Weights of a small transformer language model.
Architecture: rotary positions, untied embeddings.
Training: a variant of Muon for these matrices, 903M tokens, 13773 steps.
MLP neurons of a small language model. Each row is named by its layer, matrix (up: input weights) and neuron, and shows model dimensions 384-479. Each number is 500 + 40 x the weight over its row's rms, rounded and kept within 0 to 999. Numbers have three digits each.
Before each neuron's rows, "fires after" lists the tokens most often just before its 100 highest values on Wikipedia text that the model never trained on. A number after a token or word is its count.

fires after: ":" 39, "d" 15, "s" 7
L2.up872:481524497494519566513500509475494510496480514427443482542528567456533426594511495504478465537506458468498486474502454508533535517564522530467449504520536466539501479524507498516411445516465410504466430516437512539464468487498509517479425504473450527569486584467537581472418559417568493503

fires after: " as" 29, " As" 12, "As" 6, " announc" 4, "s" 4, "on" 4
L2.up453:489499529368498505463470506520583523587509479518498592479506515562527457456521509421534555473519511488494483490476495447534548515515507461518472466463581572506531563510448491490532549485497536613526484494447464545468401527485503435536496464534530519463467490461517488457487443523494460549

fires after: " |" 47, "\n" 13, "1" 7, "5" 5, "s" 5
L2.up1215:392528451472587510445475456528473502519467441442545440518508472434579489540594411541532488463481498482465533548543502436450448537541443569525478477528474528527503544532470472439536473425495492445427530460467540480467539570486477468496476459556480472444454477501518542510514542476500537480

fires after: " |" 40, " =" 17, " life" 5, "." 5, " career" 5
L2.up2907:511551546479515578426504458455499483486520518410543479514476504446508508404481543447513510546509513544494451463521568466489427504472495472527494487451536457452534463505555432450460510447518562477431468430521570507509555516459421514518539441480499457517504435506449474524429461507488567537

fires after: "\n" 63, " (" 6, " \"" 5, " " 4
L2.up2556:523484458540567501460482474498507480511434562496541501480517463492497471467510444461470521469463549513517528534526475494484483420473593480491495500425443428466483421567461518507482517468562467508465524454517443479477508466560507457548560519449560462581448502516556473450473441542476453598

fires after: "1" 41, "M" 10, " m" 8, " Mo" 7, "mo" 7, " Po" 4
L2.up2704:569482497544486496479381537469506452477504509481516537468512532447495493505516497500529543523478454517430550468486562460527530590419442467555416436572414542522455537498446467515497472527460504460549478470523502493607501522520455495498495541498527479492525489569479461499541504495447501547

fires after: "\n" 42, "-" 8, " " 4, " |" 4
L2.up1311:526487511512428477443549513501513513540477545519514528444504553541476458458511501524486490500538499512532470482525543519551452440465468486483483563509508468486543468517460458493533565506444448465520537503532566457462464515453501490478411507436480554540492467530498557554438499487422458505

fires after: " " 51, "==" 10, " (" 5, "," 4, " K" 4, " |" 4
L2.up1687:552510527525560486545518431488493394503481467454405514509571442545505492475556487492503574505490523490578548522490515494528476462416548458467479595450513491510486563443522472481507519442505527566511421539570505381482526497510507522503464518498518527535466470497534458472475494499446500505

fires after: " the" 48, " Institute" 5, "-" 4, " The" 4, " National" 4
L2.up2869:482518530513524482530496489539520491553518444424500435492449592530480493500540505479521463458506489567522487534515514527502476528510474620508560461542534577487515505551520522542491477555526457540495509507501488522509462490458469470477492528400534553488543517492523537466457513496558549465

fires after: "." 47, "\n" 12, " first" 6
L2.up1658:488537595493586575529459483443519594484524440522516507518432481513535497515521460474513592508541556464534514490511529478445436498466505519519502443486531493534497534496503511499476528508464530473503470553414535482554563480489471488560520478497542456513529496453524496540457567471514436530

fires after: " " 49, "\n" 32, " the" 6
L2.up3057:422490550433560411526481505569578486457497558505489511480557506508540535485498482435491536426499524467485583511478535488442554548548484485525503422539463513515488518504410504508530561519546485544430487502521530533490508531496506593437511512496549534464501468403563478535487400477551524458

fires after: "\n" 52, "|" 11, "}" 6
L2.up3036:508571379507462528501503445501524467497508467510476557460486561476467497445530435440442530523490436506466544516511454488473452497461562547530521449502438507491534415484475484544542456454565488447477505487549538500502534531517497539505528498473455451522460507512521506469521462487556451511

fires after: "6" 16, "3" 14, "1" 13, "2" 13, "5" 11, "9" 9
L2.up2950:473527477527505491407523498510469446545506504504435482573479434548524421490488518522503595503447415502490467480512516432508495484529509495458497498489546538493464499546416463479491523452476437481517518520531517482476524589426504440535521502586464493491479532513507507502528582478473603495

fires after: "\n" 66, " and" 5, "." 4
L2.up2566:450497497472546527434487430547526459540497543492523513490453443576463537467582443452545418549450474515526525504504513461492488491514517446507506449521450501531441472484506513553502567468551534496512483471435559511520498487523506505509498416554569432414471421530474544504491498496511551472

fires after: " " 36, " (" 9, " and" 8, " to" 6, "," 5, "s" 4
L2.up1099:479528517456508580471508503580410518526503460467467561451521506570466507569530511452447530494488495453464494514418472430527449426468430455520515596433477489443537477479463504431588503496502518456478485488520459457473447536498474535456478493478515545528481520458511502447494529503472535484

fires after: "\n" 45, "|" 6, " " 6, " |" 5
L2.up1867:540505539504529568449489412461536509492565496530552519509512483455523502445514501495476557486528472558515465483491544504432524488446527557520479473526477465445505502512515538559446499529491428540490515467568460505450532442538541487501482471558547462451498556555530529522544468502504498496

fires after: " " 52, " of" 6
L2.up2816:472501490570584496482520527506556439484403478546592517478447400531476548483503540490496548446428468478515395504554447462482472574482520437515505530554528463462542541447524505408529455449477463468515581466509527512561412537461473463517494479531507451464534434530458571532466514567491511489

fires after: " " 50, " (" 13
L2.up1783:544483483435506520527577430556457579490469547479522497522535479548454475403498456460524494485549499532550513469509565542481404504466474479509532457436559528495554526502438505572536522451559541532595490518469470522464484607506455511598426468462528487520605439479467395570479563566520538532

fires after: "." 45, " " 13, "\\" 9, " O" 5
L2.up17:526481488429473489530511481481547534456489506507519479576506511549524494578449510505514471410536560497460462531457453528505481561589458553503543442535505538560517525468498597540488560478552414446512460536529476464506547517547511539503512470540488523518435435546492528488482488544494542544

fires after: "'" 42, "’" 6, " I" 4, " in" 4
L2.up2890:505456539529489501500521448593491486533548536506555542487579503481529486511529500469477504457432510545477529471477441495484495512576491519508495491411447462488535529477522469513479517548479461472477495438470485466484491491502523519479481470535557554494494474585604475483484554481476437483

fires after: " |" 36, "History" 10, " life" 7, " =" 6, "." 4, " career" 4
L2.up1325:554462479549504522516478474508487509518516501499554468512473499525538568457569466441539540476506538508432599470479506477487460487491488473510437564453546496479537542451513502527455496519522525396427553500600491515580527542519503513547506468536456512472491517521488474562528423418481509414

fires after: "'" 48, "M" 6, "’" 6, "-" 6, "." 6, "H" 5
L2.up3041:450466454563429564555471490518534448515547525474588534483523534465457524502547531478491509511488521434506435514511458424525413503474465547478478484494449480483535452550517521547487529528493402449456511469522476509609509489492489498516498480462533542497530503522471482492494521594387480466

fires after: " " 37, " the" 16, " \"" 5, " Silver" 4, " |" 4
L2.up2407:585487512490573501527531496487496525499551477512494446503531539475556533454424498498574554478465465467595466489481517502493533492485508514512519518459587509555514526500510519471512553504527569472479507506594531536515540495516558472462453487544517539540521460507526499522563522477498476470

fires after: "\n" 56, " " 8, "6" 4, "5" 4
L2.up871:474470492475515574527486407592505555413479497544494510553472559502542448532382491584443563490537578434531448504532472492444553482490504487527481447491468504534488461548567527525539537513402518537435556485492540452459514582507512519517538490539450566558487514477516504485458498485619485540

fires after: " " 60, "\n" 22, " (" 10
L2.up2568:582578497486611537508474459466522454493495490558444487494531494536484480434496513452468480457548567389609486510489532467544485540485513430493515463458532468496462531452477549521564457518503453500527613507492439463481521506486463511549518407546479502519517431486492506457473514485507477514

fires after: "2" 31, " the" 14, "5" 11, "7" 9, " " 7, "4" 6
L2.up1743:433476468467551455590471600525486521448494512460438449444488519549493475464497485438447422482433511519476436481499540456484500528533470538460462579511514535543517481560497538442486546448539556462533559482519481440574565447513496510508516469540516565433499508439585513493531490524524457496

fires after: " " 40, " (" 19, " |" 11, "," 8, " \"" 4
L2.up2206:532573528501489564444482478466514469532571594503448499419462450525410511526505457533499490480516365476473534535548462512536467487490518484491464552425457516464554473498456572496515489535533468485478474537526525440425603509506517601541536509511467506498521491539509411519510506476419513458

fires after: "0" 42, "9" 16, "1" 12, "2" 11, "7" 5, "5" 4
L2.up1184:515478558499482538503552468459443499459510492549532526469447498545488527538433465502490491478513429532438461502567504420558533535408538530554496501503540487517487474525462460497534543491521529506554489496527505479433438529538453487449525492520477480482488516479507464533548498472540495400

fires after: "1" 45, "0" 21, "." 17, "2" 6
L2.up1755:424504507544604547463475442581504461487545476489532507489569509441596492454573522512543445505501465487497510501505492516472469516503530506502486535486593480572545504512506570487501449476463475493406486464547498517539476511559496421570495533539523525475518575517475516497482462502525525475

fires after: " out" 19, " Blue" 11, " back" 9, " re" 6, "5" 5, "2" 5
L2.up855:465487434464473475410463480475490452517560417514553469535441473507528496498476545536503442437508458461434521534480520537472504526534519532408458498474500522601456525445505487535549500454422514517521453530511577504523544498505437506520556521530466510522537520492520477461490622543513554530

fires after: " (" 28, "\n" 13, "-" 12, " \"" 9, "|" 7, " |" 4
L2.up2997:567433516490496533499528539495571521515539461553466492478478526529412490412474528440514543475516489464493535465556576460541509533465483429419468491560519463484427454486466537544521531518536496492442498484562492518489653457449497539444547503462408425497500531492530478481523485427453460419

fires after: " (" 66, " " 6, "\n" 5, " $" 4
L2.up900:498617554539545610473434427484539469474428488513498582467444479508521515484524505529528491524540538528524526493538526478530541457560529542487523462470492418493526501463554516509441521504522477510527495523403415520424500449542546548514552540459506521470534488500530488504406484520498486521

fires after: " No" 18, " St" 11, "th" 10, "S" 5, "t" 4, "N" 4
L2.up388:477474491442519491532568425564518499489476419520495510521524548460469405521424510465513523495465443417507500453567544486502462489480525541473525485526488514489580515458543480448466571498489464502465446515484518521523459485516448472462487560495442414527581475504417516470493513523533494435

fires after: "s" 48, "S" 6, " S" 6, "ations" 4
L2.up955:536508433477558453459556484416496495590539456539516431509423465589467512466505441496545439510495482512497509522526472510545479502506531517495519569512511531545519438568528533428536515499551510532531477478496512454482469526491507521495523474484527426565470472488473559497558520515459500464

fires after: "." 57, "," 22, "\n" 12
L2.up2776:508528504473509595534505528472460549465473478526478548488443497521435488449476533445440541492471519501531525495477531483441462471521483445518533483514464552506445432495506590472550544581497574559445469492507517575517435504519488429558517502557508443489581442465472494458522505468474527508

fires after: " " 54, " (" 6, " un" 5
L2.up980:508500518474641509540377529421463572396482578412509508474538502485482537458563436460458521498519510508519527531551526496525537501492447566535556467523533546511506533499475544508570468512490462475482530506447435467474491463434496463544484505545504500557547517470523482489491525555517511492

fires after: " the" 45, " as" 16, " The" 6, " Penn" 6, " discover" 5, "The" 4
L2.up1672:437561485535557430473536503484456461488542435542535585505502507510479486542521518482484500509508504409526501463530461496492500530453461518450461457537558457535410505472544469481477492506534486513517529445507514527479449476512491513379522554553491514530524555488549485503538541491490404497

fires after: " \"" 29, " (" 17, "\n" 17, " |" 10, "-" 9
L2.up291:588515558509552557429477481471437498450535441465513539518475513499472528388482544507460511519474525463459495548438498485541483507465539539457440469427476539408497498474506543541496470485549451513429503549549472431531543540485437532535539491453484507430538494483479497490477489553466535473

fires after: " |" 36, ";" 21, " executive" 4, "s" 4
L2.up2966:402501485488538551508548534490491455501473481463515518557468493576474496520585532523486458438485529436551491476561512474479508526478549477548497472503526532516468564444572444504569507472510432477472525483445470499502455446464508501437439484494524443532457492493429557501498445478496551514

fires after: "," 36, "1" 22, ":" 14, "." 9
L2.up1616:504420538534497484452534472482500476473483536536493487422566610494545539491471468449447474479507528539518475524529453564526503565486622460453565500463489479476565466476511489540525464565491483466529474489564513515400512512515485484544524476517523506531518501488406432475499480511501487490

fires after: "|" 26, "|---|" 11, " Silver" 5, " Bronze" 5, "Dur" 5, "\n" 5
L2.up2363:468528444551497467533559409504488496569544494508496538507557488496340559480531519543514498523456506481510552500537508532514546454463404482507477534459539506470482550529499541490467547564493510449502486550482456541508538497383487445426501479470564468505449409512479648560500513455463504564

fires after: "\n" 35, "3" 10, "5" 8, "6" 7, " Se" 7, "2" 7
L2.up1131:496462527507508473400530507482537502440524486570502442575541451539517504582490516520473443507515484459524541470512475490529466512499490542499493446472515516440490415544462485569545459494494460507455478467524513541477481503536441545522448505463510527518478521513500493457472534490531502460

fires after: " " 88, " mid" 4
L2.up1541:521430516442555569450531494450506487478515422543523477485507524508480436469531507537374562451505497491532464489530432460525529520489466463454480435498501599473545549466515538453509513539490422517467564485505497446542460464456430482526511494482404518509453540501535496422514520472494440454

fires after: " was" 22, " (" 20, "-" 7, "," 6, "iti" 4
L2.up112:538492493495547473520508458556474472414499463436525553519542482518512538477523510530476488503449548431532529444474368521458517477452553490570528488498507509523466473480488459453473457555516519448517517533487575477491507453500481573492494474517469480569496437503438507523425483550519480540

fires after: " the" 35, " G" 9, " The" 6, " |" 6, "s" 5, " " 4
L2.up1966:498510442511470516401505604507461517504483464530507470511446546489486559452511547438473538462487460486540459524474525531540571476486512512445514570590492466506433519458458515501518513430453516466525473498544533523514503564456540467508494533459514500473474451518515490539552511449516449483

fires after: "\n" 28, "ed" 14, " by" 6, " La" 5, ".\"" 4
L2.up2126:470474538488478471444513528469445540451467416457480426467591551507549536505505566459512508566459506485542521461507536493534429440453489479491495489588528535475575444419526493462558539450494498520492430510534485444435518532481463503557478539433535461504477527458480537475483501535514522507

fires after: "\n" 63
L2.up2245:535451530496486554570501450590552491471426502565469476478440536531459478458509526500436511527554524508560476474556463488488492448453532521526477561435495481445486478478426507474500491468418501512431520499520506509478544492527628496461456520532520499540488514465493528504529505510448543586

fires after: ":" 69, "," 27
L2.up1293:516486503479550422533571524426518447565496466522489423515555529492539504510526419514485427468561525532440559498397496517517530462565491506502524487471527536531552497514492461486477510528505459485499408533470452438479500526492498522499471570504545550532466477512468593477483494503539527452

fires after: "s" 52, "S" 10
L2.up1801:455553504411466553458527536540559531545491542454495494451471460506461494525457535470495477430451528529459545450503423494529479576564523462478556536449455551528527506453499414473491540453542460481489575523514479453531533545451533583456465425566497476498503523532500512510521495450566512475

fires after: "\n" 45, "Club" 6, "," 5, "s" 4
L2.up2974:411510494442492489501536479497527460467483514501538529456541535526468503504524479496489497451537439506498425470558462515460511498505496537550529516477503530466528535474435465430518488517510482426467489541524497454531519573507519559517499480512501536446488513455536506484481582431605501494

fires after: " " 40, " (" 11, " \"" 8, " de" 4
L2.up2851:521543538437540557460428501444494509516489439572511431430547562496498446469519419502475526531536397410479519512536526519511453457501529478492569450467464492523539506450453517499548515491513567453534446494500478543510542489444485487526456511557498512531451478511518502468463527435410588512

fires after: "," 47, ";" 16, " and" 12, ")," 6
L2.up1539:489501500452493534458533464522502525531500618500542483514478484507512525586462512493481498485528493536549495498517465580487432477521530518485483469548526481575560454550539500427513497427541513523467512483521488555539502523466555539504458464537527503486490521515445487503462545482480534477

fires after: "\n" 38, "1" 18, "2" 11, "4" 5, "3" 5, "," 5
L2.up963:495456494518460555454472434597488536481534527533541529574480533548518471499554471462474503453513463429510475479504566467511571558541565468560564471497450510541522472486463564377543513446509587534494473516511451474510470495482457442520466475501493521499488460437502517535508533431522482503

fires after: "\n" 87
L2.up1557:442517517488481560401478507590505559418502495511507465500471463515451442530493448585490494500546460529519520444508526470471554521483471490515487533520498441500544472469490561502524506502504479491572502451477493570517416500543507522476450468538506496488502439496477465484476465539563456506

fires after: "9" 25, "0" 24, "," 5, " member" 4, " and" 4
L2.up90:520528548459474569429513529501506480498572577504521467541491522490442536518463486509463486492509389536510471506531479549521470556486481497442546489477543518491539478513497527482545562379483513498455518441563415514470488530473486512468524602418468505516519493535459485482537469554473502461

fires after: "\n" 100
L2.up831:575511442513529532502488463442517514463466502485550579521433510556533549500479568421490567514504510471490459462486480437519522479529448459520474548542525523536490495541466514455500555537439495495479482579524507514516512475522580532546571501524489480503521446523549528453499403482510515572

fires after: "," 40, ";" 21
L2.up1733:504475505545488467419506605562539452480522567448507549454531508476418488493535534515526540518503534509561486446454503521483443513510579545541499514499462516552504480504461480538511528450521487533468429498499502510504496493446499534485474519496576515463550517527419451507498520494534521483

fires after: "\n" 61, "." 4
L2.up1655:485480578469481603505500498488527488562521472478513452546516495512490528491500451449493552489539550513520477511504505548475477560545455527491493482561511542519520462479429496516551550439462477484498364474494443447463493504491422518524494523547480465536464537495521539470512500494470435490

fires after: "2" 100
L2.up1427:523470476455513524484509423512476546513558448527525452443478548490526475526601521436576433535479527503535443559446526443497448499491532488550487534480447452509499566520521464469536457501473524477539491527523521485468542471497514525539450519492509526518519593592494524572521502529433433527

fires after: "," 35, " (" 8, " \"" 7, "'" 7, " The" 6, "\n" 5
L2.up88:515477573477516529594588420502464462484497563512506491530528455503470493511482467458458504546440458475505549509494422557474457510472490537566467573484530452515521472490420447565528482520490490415573542469508479492498503541485556506556471476461539454493486524564531430436492520527470469520

fires after: "\n" 58, ";" 13, "," 5, "F" 5, " |" 4
L2.up310:497510480477474518563499476527487547459518523536509491500447513514503542516489470636495489519539448526466498485484482555504465454548479485559417536521476542465565542501505599452524541519492506482400499532500521510447481488529519523513533487507576477490489591564485445514447438465477485480

fires after: "7" 21, "8" 14, "3" 10, "5" 9, "6" 7, " " 5
L2.up951:479565431509552464550475520485535493516516419437421458517541469540372515418506452545481497510499474482519462489494497485500535487449451503442502545439572527474426502512496476524513492506498514396474492476587505476525460510458536559564432559562460513492546522483550481503496486469478545554

fires after: "\n" 22, "1" 22, " \"" 6, "-" 5
L2.up2191:480434423494516563482451517419507415465520520504467527591461492470522471452455562449508506461491481534459503475466551481475438511499577473474457551509466398470504511494539513501485478530510471503481591468422527493497461492483520517495579565515594497527407469513491487528553484513451510512

fires after: "\n" 42, "N" 9, " N" 7, " St" 5, " He" 4
L2.up2400:508531457500515557491522542586512488438504509481395454484426487479494497489475491391576514516494549435509496510519504481489481540467546542473449464578555519490527537497476501482499534524500506501516451575445434584415483547515516526451550526542482481509496477525472474582459533512551553408

fires after: "s" 56, "us" 8
L2.up1701:504542534479501452450554531473462492502535495422476460491466502503540534465487466484508422499494518506514455422609461499515442500475527554486460501520422568546456528502426466496481432439551456492430476511502453448401527516500505564495516500482455505530493511463526500468490459452541450459

fires after: "0" 64, " Mo" 6
L2.up1910:578538472470589622420526503581451550465541539487482502521489496539527521490483481526449498573532482597584482491499505452453429469518532462445512527525494484459516529503568400476530421526486561493466493430476527471445524548534461454522447505506454521502494516504463533508413470502492560446

fires after: " " 41, " de" 6, " the" 5, " \"" 4
L2.up229:537489511539503536463481508517500541492435568468497473536505501519507555553512463484476551454470453521516542507462457475473505489511501391480441484530468474586501500482419513472514504540466504521470518522543519511582508562509526523490494515488503541503515579524455507471543545504457532592

fires after: "S" 49, "s" 16, "D" 6, "C" 4
L2.up1250:523420476487432520447489510573550531436528636440504520501450485481478419552528481440443473501526600475471506508522480571511469524505438505501496493522474502516513463494492549429489541469447488525476483542506478502486569545456468504457520519608485514481524487494517504463482466530562497480

fires after: "0" 36, "2" 22, "9" 4
L2.up2782:493441507479556416504504552519525494462446526515520517485494472513445503432416490514508475501437451555430501417544463477494454500484494485502468476465565514467528494534534479466502560422490516492506473492465546475496498515537521491509542503512534427499464410558534558516555539486541508513

fires after: ":" 34, "0" 24, "," 18, "′" 10, "-" 6, "°" 4
L2.up1632:492414512498499549485486514424504488481430520443514461515513545499594503527501443536476508459478538545499523487497461513543512457448519439492513555522477521543513491489531480439517520546508504583471499448473490482496473473468492470457499507525535573487498547519447562515514442519465492474

fires after: "1" 23, "2" 12, "4" 10, "3" 10, "6" 9
L2.up1922:473455457528512481475440511477445522537517518532486496504473488486520549493470509435508446475496473461504462508534506470507444522527535495458465510460476495534443481559528544549546573486428513541512472432484484491473512499499526484484529451558479475502454489455523603487464558535476539455

fires after: "\n" 79
L2.up1106:483501493529512481476445518505465465438507568485507538530447575505462465492482513488418552524503544549536487478459597429550483477569480547537525490545468517575541462503433490464547513505493573594497512580510476480494500479517515484462497494531489476538453520489474510438492511482518475465

fires after: " " 76
L2.up1020:523526475523564474513506597455482491481486464510542471500516558475447512466500480453520552430465463508444536481511487532524423525522476520495490479438494497424537535534530529494504415448588467495539543527468497524520500464462497527536490425491438455465544461488470549447461495473388487508

fires after: "," 45, "." 15, ":" 7, " R" 5
L2.up755:487569536575484591520431524501565525503499563458486495507539465520533526502519492513490495500520509470498520485588484451546610498466552473485477461474577521487510471455554444510561465546445468395479532506455516509489475530519525458486521468518514543389441536480467477550468512505525499459

fires after: " A" 35, " B" 10, " E" 5, " " 5
L2.up1739:493446508439495557507511533423563510425528527508548518497536485455512455551525469511459526511457570536480483464498501516518532492509425602494511523443478539502544501511442515479530447502504495574497547515461590458559574534499453463455481540516444490460467588486464457479542432483477473524

fires after: "s" 54
L2.up1705:501502515499524453468539522500497507477507425560497446537456457574450531461478494463496488448538586474493432484583433582589469495506526484518537449552474491530547540421537523528493566524472553432534504539544557543499457523500469510451502531461443447517513445500496487501488455468462459533

fires after: " " 68, " \"" 5, "-" 4, "\n" 4
L2.up1069:452460496535503535555472490462596529486492484529545561520544477456450578432525515505403560446543509455562478450494546495544524497481559511440525471502491483493483540486524536472482435524498479433517530464516521494474498448488509543608556415562523513541475525548544503475528508522463539520

fires after: " the" 50, " The" 11, " British" 4
L2.up2868:544493533460602463499496483516526436467454463523524558608541488514460499495588495508410513495507519510579556436523511511438547514503519469532481422505457480550494551450481554475504555523448457464524498554481445437411531527537564513401489510503524486461525545475539485450525476462473471510

fires after: " |" 83, "-" 5
L2.up2786:457461538565549495466452540483514461481498482447544435472451492454483488565418541579499508478433515497467464505458530543578455492475490566527407484515422489464530460453531493515552467488496493462529553492445491436526468506497441498566466572457416560483575492513469405474510508497464473528

fires after: " " 72, "′" 5
L2.up1820:445472528565569427497526466470539463411462513582546443520460508515493503465481537518510595495493460554468482442504454560498495439478503469514537527479463582548570531474532530461497479491486514520477474504501576493508487517493519514476429492504566515495553510517460443477525432544440409578

fires after: " " 50, " (" 13, "=" 8, "|" 5
L2.up2243:525452533545498555495494504439477540537519558478530554554458451495466498520488471504430377472546516444490504397568492473505453492489453532486535504456528485509455480545487514499514521522541479532495615474520481554451518469502544500520520526506483513512503496551511461527439487519470500476

fires after: "," 23, "." 13, " Dr" 7, " Jr" 6, "pen" 6
L2.up1225:501435495465501542536571488560519511493502446539513554506498574511494471525481554493519546497372483483458463531571454527473386535519567420502479458512463559492514481509502531525463511462468490494477526486452461511425408442480565483503446465503514476518529490426527421407470476565467572551

fires after: "\n" 53, "s" 8
L2.up1459:481465395544474605456449481476471476457523428588489460539553519465463449528558467491548456482442536499507448460621508533503491447467507498560533532475545453498492497461476479518487518499513515491570505457505521458470493519545498539552485501535450461524518442560562525592503468479520496505

fires after: "'" 46, " Georgia" 5, "’" 4
L2.up1006:501532563454518491510491472478476530449547520488492475552562419524490452431461513473537513560504499537515587519522421471494469451467499523588484453486510540482541543491369575532479558544416541522529440488487502477507496507525438514462509479433498464552478502549502508540541545525557478547

fires after: "9" 50, " the" 8, " " 6
L2.up2210:509533445555537466513500522441497544492453512485540463475485451490507583478486563550459535522562468435518584447559470529481491494472543439496539452476464431478466554437570505517465531478436465484447466516525508558440426509494452517533545560479523511489469492477451525471465489505475503518

fires after: " the" 29, " The" 12, "The" 4, " had" 4, " made" 4
L2.up2121:463488467464495562556547532518504533502499598482502452431398470499538518532558561472556495494479496518561505565488403546575519524465443511503505537531488490508508516552505506498511541587528463500525566455460526500506511493483505520491529570467481478465476385500541539497471554476496502542

fires after: " " 41, " (" 9, "-" 8, " |" 6, " Director" 4
L2.up1467:543532502513532501517513506523498484452468508479475523504458478489439511485484475503571493538459476474512506498484470521526463429491488492477459535478476540518488470483448451514515472520530497490529548475595514488478528466515479539455513459463549463530547472429422449541445568476515486472

fires after: "\n" 57, " " 4
L2.up197:498462450447522547508534563516484517526545589552586551483557532469508484444421530478562481453499410547512530478474513483496504498413420468454475511423453445525460523471558568487467529460471532455438516456562488477516460528542485526504522492488525477524493515494536575525446574521442513404

fires after: "1" 63, "2" 33
L2.up732:518465457489514551420548490470491508544529467521515593452451477486511479581547467479550454513575442463495475522543524462524440515548480510517452493550403599513468515473511509494478468508463509544545450502496498503463505417513451525487489535498520412488484515556514496453537493523394546481

fires after: "0" 30, "2" 22, " " 14, "1" 10, "9" 10, "–" 4
L2.up1179:465504481526548606481528490481561476538542538442464507519463573468498431442498437399499559456476481430484478469463517441496487575498527500564542490464475485469538477546503543502476484524573482435517448486488470522451443484472521520523462518547435518484468566565498496523500580493482521494

fires after: "'" 31, " Ministry" 9, " Court" 5, "’" 5
L2.up22:447517487505534513481514437517540493440501416509517511503465560456503485486559458447485552434502505492518497506570515499554469535515546542539397511532497467449501562539499490462491530527459435526467515456489479430514499516489445496485454467428517447377438517500504503454505526526442529444

fires after: " " 41, " (" 15, " of" 4, "–" 4, "W" 4
L2.up1661:538509453491526445509470469527454497534539537535473537550571479533478438494502513516538502548504508409512464449525509449517446436441527544538539538553513501463490474503423495479472469507527528559454472514467472448475459501391462545488473521560487501465464482451508471498525524512466597536

fires after: "0" 22, "4" 13, "1" 9, "5" 9, "6" 9
L2.up2173:471501491520575431477452573496470440513434419443511557476452466538486445476565476494534503532468522501468531546476498462458480478499523514493462435454455516491474545574572544471497440401471468464483502420554453438495496544448524517540490487444535458493520512500400520506497500419435503486

fires after: "," 38, " and" 7, ")," 4, "." 4, " career" 4
L2.up283:477420554505484524431565468511465524559531502461463511448430397499493485505534499447516540463475501541436464522506516510426538530482527463515485415512546546530453419452552522545516498466539515520494518477521523537491489506505478436498507485549466527536513420478380458534442407541505509496

fires after: " " 53, "\n" 7, " The" 5, "Note" 4, " \"" 4
L2.up654:492455457524556531474539480438541531489517502492482517527563500489537546454458538442483536499442454418526450488460455509439524468502390460489498516515512442515480472519491499487453429494434570448459561449469551443464468494510503560504496471511474529557508523463561569535494509492483475604

fires after: " " 46, " Dem" 10
L2.up2701:521525481487487542521561512454465509534457502484614449504562433474525600466493594582455503442549460493527502470517471488472538479487557527492456551508506475502506523491571565456544466518472446486492463413530475523500518496501518427559496490555508541482570510454483546509489461475504540499

fires after: " " 72, "." 25
L2.up2497:517500520370465522452510486512589526486489530464472502479502483480557495528488519576485535492498512532485523451536483508545441537514478513554550442485425490522528500470462559538536467405504490468535502475468519521473564436458479525554521448614480502455558465423476479486544467539541462482